{"n_layer": 20, "d_model": 640, "n_head": 10, "n_kv_head": 10, "head_dim": 64, "d_mlp": 1728, "vocab_size": 8192, "activation": "swiglu", "norm": "rmsnorm", "norm_place": "pre", "norm_eps": 1e-05, "positions": "rope", "rope_base": 30000.0, "rope_fraction": 1.0, "qk_norm": false, "attn_scale": 0.125, "bias": "none", "tie_embeddings": false, "parallel_block": false, "init": "trunc", "init_std_qkv": 0.0148, "init_std_o": 0.0, "init_std_up": 0.0148, "init_std_down": 0.0, "optimizer": "muon_variant", "lr": 0.00138, "beta1": 0.93, "weight_decay": 0.22, "lr_head": 0.00541, "grad_clip": 2.0, "warmup_steps": 200, "schedule": "wsd", "decay_fraction": 0.85, "decay_shape": "linear", "final_lr_fraction": 0.0, "batch_tokens": 131072, "seq_len": 512, "doc_mask": true, "train_tokens": 834900000, "steps": 6370, "dataset": "wikipedia_en"}
MLP neurons of a small language model. Each row is named by its layer, matrix (gate and up: input weights) and neuron, and shows model dimensions 288-543. Each number is 128 + 32 x the weight over its row's rms, rounded and kept within 0 to 255. Numbers have three digits each. A neuron's up and down rows have the sign that makes its largest values positive.
Before each neuron's rows, "fires on" lists the tokens most often at its 100 highest values on Wikipedia text that the model never trained on.

fires on: "-", "=", "–"
L4.gate395:119097127116143122153144173146126157112114099150168087130160167112146095130168101125124150109106144111065093164141150164139121144152151143113123127107181123101206132145102155066163120140153123079127145124120141081109128088130120111131163107113060133067103103145115135149133088164096074097110109093124117190105131107103136133151179177142189073153102196120170141108104106132078116115137106088128172177100166132125188126074051054137109146119148130142144111111157096145121137122119105199136105167170072130055103099152143121128093129107092141067159165152135115104078075127161157122086145149100136111107105139129101182186151100067096059126147109112096141154095128144130080133149146190124126101097152094127110094063142119147197157187088143110081141080125162134146118091124143
L4.up395:110120127155136091097137093104080130130111147136120078074115163095133095104079136145146064083173120142120214091105159153115109127155128122136162117137159131123106133104112145124122149097113125098136114133118111129123107090203143107157134079160131141095150185144166082063139111120137170147186123190081135092163143155116045120060109120097108158136033115097098151043110125108106142115111107158146148103097106164135131110091112177156197112104099180117136119170156190136214159154164152143114153141130133178154167156182149116161159124136151134116128104174119121174166091082071185089187124158135140155091117156132069153070155144125131174168103083159149122181115048102099139102128202104108127048134100123165122106132110155123090119165092154107162152080137143102111184168143131

fires on: "})", " family", " husband", " household", " Family", " Tennessee"
L2.gate1329:123139149104122150103117155126117112145161108113178172112052142157095166162144111156128137116136132138134106085152040132114145139193088146184140143134141117122113149109088144009111137128126102145108165156118090111108149123125082097156131154113059162148121145034171053121137126077189185167095115124132115151174102158113118149106139084117139155087158168141129145113173083015135064158168182156186050140138132106161139119115091089111069129152118131124155147115159127169122155150146142101134121108087099112120068144107188104142047171149194150142154105106095201110152131170188115145140108088114082131122170103108158135127165077128222131127155147086100096121139108137135157163140148145139061129120145125171143184162157140141138154090110150151120069097101099113068110124133078
L2.up1329:148112148110094109133093161149099123107114061137148139150115117165141159163146166084188122164140172114153124155121102192126070113187079137148101129105136099092157137139139140088119159148189164140138124119184158113126162124108134182148105155124047113151144187109113117123117193145176153121063090106128124142184120131082163145096171071114114119102125134063098153152160121103165137102112120144055108106080134134096137155176175116147093131107100101191154096139120098137150202098096109184162089097133159160050133093094100195132097154152166137193148122174178220158150086141083097181130132162088161141073123097143107163175140118114144117119141149113135103142131133094120163112150117126072185117130124107177130121176169182149195130135137152093101096110078089132073147149187114

fires on: "n", "N", " Format", " US", "no", " issued"
L4.gate541:140118160088111113102088116122158158144066184180117153091131169189094167154138082086165128121189115123156160168075121123108113189101128148144135200096086097149104138175150129114126119160108132113156103197156153157080118088148088183133150065122112094096202100126108102100137089135134081107178139107077096104111079134119149140159159152100140163152165120171143109116173128164149138137119164011116133200088175120160116150208133126156188112119173167117136105119141105096164156145082096069069093129157121092106186104147064150121120162165162162145064089129112114063107069106156096146109171091099131079128100115093120131184186143064120088157097127142147144115075124125165150095110097134120149180142133163152187115153135013123180130162061141086112140211151102143106122125120101
L4.up541:097166163118191133139083130053130095099133148134167166189115158130101078192155115122091068135143094161136180167122152117166138133153123155160161146171084201110144109127142119117112159055093120201144150122193106116140181124095147135190115147141098162120120129129163107125108108089140142109156117101096143135149160154098196090161162213116086139159103114146127152174168141109144116123151087135131086159127140105088192104173128074164143153168144137173094099098137118145104152087136149089135163123131117182087123118154073103130117147125113134095173124112110117147087149138147167108127152066051106116080131103109134139152115106199101117243104083123151131164123114148130167110133094154096148075169127111153112083148099129082193158089110113112081095154096147117111090079094114

fires on: "s", ")", "M", "y", "MS"
L8.gate856:101158130104133114140083200141181080178119119084151104136128158131105143100090112138203131085176121076118167178150148125138138137081065180148170114117108101165100112127092115146090128112157132123149171037121076133140135109113130171141118164147101150106159099105077100150123200134143111158137142115089070139105060145128069124137099097163233125129104134138103153152123120116190076195112103109124123133202119093151107102157129128086136046172168183073091146114178138122140120126103160091117136181103112153087138032120134104083167088142132109167114114142098135107142100117130160184129140130086147131157160134107132127157125132152135128088113171185159086134113136172118106133125144157118084103119093140152139149116129090138153181120151152159047094112149153115135143100059087
L8.up856:113156081069081135123136099182146112134169107157104159149102118112146209162068109140078117155155119131092106152092112169149065125148130130116110153102069138131099112164136114110122161175143123154126182095118085113138139158122069137119088125085129140092175138171126111046190156091214133142095140140092120100138138155112142132099193058120133117183137120115145093114178102118088104172096147081126168104140068158153105152104112115136124128166178183131147132071138139119068141074174133155099151093059097098158115059168098103129148116049098126130166130118028073094097149121162108181110123183087188144103160113140151118108155146198167116136129093097184139126133187132105127131187107108094132129138068155083100075138084130132047156161100139117105084124130163114203133188142080

fires on: "-"
L2.gate1284:120084152177147087102142154131125190114148124171136178124167122135129131080152130128143103098109145181078177150123170183131136152138142124090110114137144125133128083124145128148148084088163137139128122119166089121187183102166110161138090195090124102123086114141087127136133193158102174121150132141123133112111124115082065106133125143149159156131144125116132136166215060134107160064094104134140140153088132144193108132074103136118111171162123145146163094092142121170147125092098139128149129057148091136128129140123162085158070169094111148091133135129140135187087134133155130165118158038107179092133153116076088137143122126163059103099093113098172130117115100121187039129087138139074151102177099137127150138076111129067117059171146097137098169152120141099126119082088123
L2.up1284:162167099177145140098119121186109071103129010249135121110067232166109142106120171152132124144107130155155137121154131127109095139139133128111103154170121104117054156094067143165170092103136147174162164094093093097125167176175118139128136110125198131131155139099107116109082148073100153137129163106186147121165126184128076209126141114130089182125114150170131131095130143075142114112123092091119143202151140174146145160070062122171123102077114136166112122150143157119168067201144161155103185137121111149138196214057161147183135067136135099126115116164148124136159142077157108094138118172167125101099223165188174093046139132154109133196121088138134108121160129143161118141101160146130140128127110170168172124071164113084168177135095114131155136117142086113096128148127105

fires on: "s", " that", " which", "'", "y"
L8.gate367:175100089156121081158118145140121112190116049183146149158146114166066126131078127112146171101203128085134116189094120103092174110134143109081148161164065094156118099123149141148153125141109113086142111194102072131162114127126144150085082184084153110109153137112138050195139165145127122130107119127117055104102122072098177094128142114153142170093104131104077139120184152144141155109131092127136174168136146138072114140157124109178106125153093156130112122078130069079162153102132150176130080094109134136107106109076107128143158126090096078097203076133122151179124159115134121147138110098089136086122148073064141086139071154165149094219155155153149068123190143164158096091118154168125072087138151148079092160126141112090105100215171108106104090051114104195083119121150081
L8.up367:144119067073134132155226117125169194142101105113131161113173132122152081160114133147122168155088163132106071154162079141222146120151140127079127159110131099155110146096158144114084117164100139120177099114098112138086093148181171142102122121114128139127132151120107143145144149114143190132146138146123099111158115104107115122084113123212117152108141151145138139117182120078140114114129174133157193159125139101145085149059148104124143120103113123119177140139107152109080030130136159138096124084079077133090098090153108143121164098132154048113119113090095159137152167088115140105150132105112154204120155197169123144015145172137115112152061115127137153165085163049129128106122105138132177179158124101176228101096124066149033100157150125125089129101102139159155163154088114

fires on: "-", " pro", " Pro", "pro", "Pro"
L2.gate65:172132146113127154110104116122096181108179118183144178110144150151166130139128152125127137134108117094142139134159132108093098159179179094169160065109147111150147071139109150111093104154132132122115087084137159135150156129192100115141131122059177137135176135090156152183150160078135103109183121087133139095173103115127104135138154143151135164172112145115114137141120137125157088091074089113154102168137183106125200144093102125141087111183148117179142121115098182109102122047164140120160175119084132126162124118099095154127054144124182172122062145089133130150106119100165159122142182198088094093147170168096147179121123105070120149113126095032152088145117066077150105101080125111118107074108127135113130095107169141119126061044117111084135161120109111145113092133120171
L2.up65:141085095125139121101081115161135130148191074109176120124096208153139093163089177109113180165095174129073118127162125128160143111124146186114172111094134194149174117152075103154110076140119152084177168151111050139100126123131191147134094185103138180188093164099098145102114094128086074136099129088178150126159167118119133113131159142133120146112143097127137126142174109080133086115181151120160221135155134159168120105148158145128158117069079156165134104124134119129182121131123093138147151122112133051094181159067111161156083174076147170083147161156203133162131136135148139158155123145183107129058127118188107104111145108110100136087099103154072093156177108178112145120129108086156088198103120084157118159139135201134079089126130140143123149150032122077100149115065092

fires on: " end", " Sam", " US", " credit", "N"
L2.gate415:116131109155157144156172121150134158118076163128151144146136117206141084139131164110090174128149143138134101106111061126145104164105080148150099127083037087106105139162090140121164154139109125175113164128104117127160137150124102124191107091074145097036158130144132118119128132104110132128154133133123133132123157188088185138135134137159114130119174118092176144124139153140152187160160155140124121151149162166174058145168187130122146162052156131129123197062217153034128186088088166110112115176093091181116113123178110139122172121112094073143105151091120147118128137077192081161125174105139186201060150182080161158096161089063144125176094180056132137127120176149114097105079107128133133157078120090157148140094097089112151095154186148111096094150139136109134061113107105
L2.up415:074115111118170179157146120136095150135099181143126179144150126226137099060126157149102122112100126107138111133118087168188091143119099151137176132106065079070092113086139124100115151151128152173169135173132120130169144133106143166166084066093114119091152119138137130117141168131092121083169125174163202123158177148118142135110137156187059130145147128132168164089140171109131152094170103119096143111165094140152104124154147083105096104076140154065102147139176127064126171093108179078129098142160103143152130160148115135117144133144122128137126119068110166126138146074136123173148146092157144178113146147078198130108175118090124155172109135101143097132105175081105119103114151167103134165099159100184144126110079115116109089162177119152091194166100173145087102153122088

fires on: " la", " Si", " Baker", " Lang", " Lincoln"
L2.gate1607:113073145171149183176143115117163095118162144068098110105182073146172176196070107115134076139166157130133124154101169154076074110126112164114190127122107121078102085155162151098111105112060062073150150139117160111140173103083165128184141132151116160151175101134140124127106126156110102144156184133128125202098109093141047168141116142128111095076115133109117085076120128180147108140099122147122085091118078078081181122102124096155164142124155124141151147124052111150080125113094137102107171179173156047072069124195119102104109071096169082096075103123077150146127146123168199144073167144121154115138144158135169128147114154155098134156133078098149139161121131136154088139099127181138088121127124065123097161170154199116154199113156098131181115140141156171139118138119120
L2.up1607:113125188134098186164110123132151128100134196128132140131083107188186172156162098131151089123130156120132175091114100057107124075198143123100129074125141093113076084108192136126144185083149108077164129080124141104148132149127087157131133117091114112124137061178133109126099172135128120108148156097134086114130134091111081116192121140157135158071174110158115122119179148083167123125206140127096110112104084078121132135080137203054145111139133114116155169139115120145128111101099165123139079145084114098128120067145126156132122089081131097161104075144173079112081056081153174139118127112138129146137132160127123147096134125128119078150142118131168105157123147143120145177148064154104141119109150053121070134108203142144118138146177088148125187055087158155170097154141117

fires on: " Or", " Sp", " Nar", "bl", " Mur"
L2.gate400:083164095113106060126103157124152104143142128174101105122150112112117078168167175152121057164180178145119104129157140156125135052104112117133108131152105112155138173098083180094141157136094162150149133167114120123123086112072122153147122103158046122148120135119163151165167133147179165111114114133110136106106134130187099133154196114075106222086103079149125170142149141126154138179170157120085114154096097085115093147092184097108092152130122088085084087064111122083152119169090157147162140124170144132166151063142182162173209136143135149146144080125110121092165117135120116091135192129135147080161099136112120170168156203125070137128131117122121075090129099117132145144099114091153124125161093134124075168117097114094196118119113055153117074091127194132141111113175092
L2.up400:099098103114159145114133109146103144183126135170138057133207085114079163150074123193127126126129105114180140121184122105143082114205141162096046073173087106138165167083079106120134147122073145046166150117075116115146093139079160182093130122125110101115177140059155135145146153074225076126136140123102116127126133160124165128153095120122149115165092082120138133079105139161122169137127171099168117184041103106103092167157118105113128144117136100149119142145118182086161151078076140134125186148120144136086122089111161157162142128134176104152104129080109100143139055127123161071123125067122125131131182125109134155130063147160133114151159135096076053097162092122124119166095093146180124136157089099089110165197126127171126118094148117173095177150091195137109114100183118

fires on: "t", "is", "y", "er", "-", "mark"
L2.gate532:069139092164133140155123113090069137084161051158153073105127139103084155133139144101196105142160119140119104192114130108133082135212126178133201108108128086102224135106172059140109106156128120162120167099078132185159167072120150142147139124106085136048115156051082116129135110128139133118169114163126141135111095106160114139171140134100087177098143131158103102079121148059157137064149159118110143138134173117136125106061141176120097111184114115138129170106105039126085098153218142161132123134121126134115111120153140178171162137093191105116155125122208065169083158106122150135117153137181089091164140088177103118023087133082143162033082131147119154128142141183117134175174157130144115142142121112169126147117137154101119128120096137110147097126138123122130128105142147
L2.up532:153153122169144104140082105103128132114133063157122139086092210157142155129099102142115108192099145155109111165117180153129157121107132114131130122092119159165191195133121103133114145112095133168138187170153103155152147069132191130131172147120115167098136102107103082155089197126142144132179123112113093100091123190146122147098138140142115148097109119107141138071177141116094127092177101098102124148113117084141124139068119082100123137115103113162100116136192135163165109199179107121089146129065133124119162111153119155153128065147146153089112103138107142135168140110112081142156127176156121098132135100132121087133100101201072113089091132130104092133100093171140145179117105125146098131099125114152170108133154077135061104184119129092159116131120110117143121141134124

fires on: "-"
L2.gate554:104125120152144118116094158146096103128095061211134079133137192178145078149113103196136084115160197112133112163162132141123165171120144119112188131177124125068111114103135119134107083135145146144167120176123126163145151130143159168092137139171166144088176113122146126105132101146069172128139197175179154140151098192119083164131129127124093157143122146105123108145103197170094090161152088096111151202185146179138169167136098130146145178073114152128114151148133074109137129161219143107111143102115094124174113135078128128176100120102112136120140151171189118114155118117119094095116143109124124067129133095143187174164123138116060147201090145117087118154110115145137148177090129149141130061163119124097162165044111131096113163172094131166162168108153132114111127130119135
L2.up554:091099142191103220108132163160115122059229124143143133126118140176138143079122136157134154107076106129093176156124139085103168066127146189095119121089101096133104117156118095149162149149141104171052120136175132116117145150123073120138098112144134099104147163092089125157156163068116075151095165096160155134185136144110077128165099179162138127092155169202111186139169102108137120079124173124135116144131103106150151111086115136150082098161121131159165135103125120204135124102107147168174222134123076162111207113144188130150075123196167157136126110143134115141111123124161124115149086106146163129136135154107099129118184147122186105154125077074212080090121093088119133114111204177069094136118130118091123122047143138126125086130172106090134113129060138109116141093115171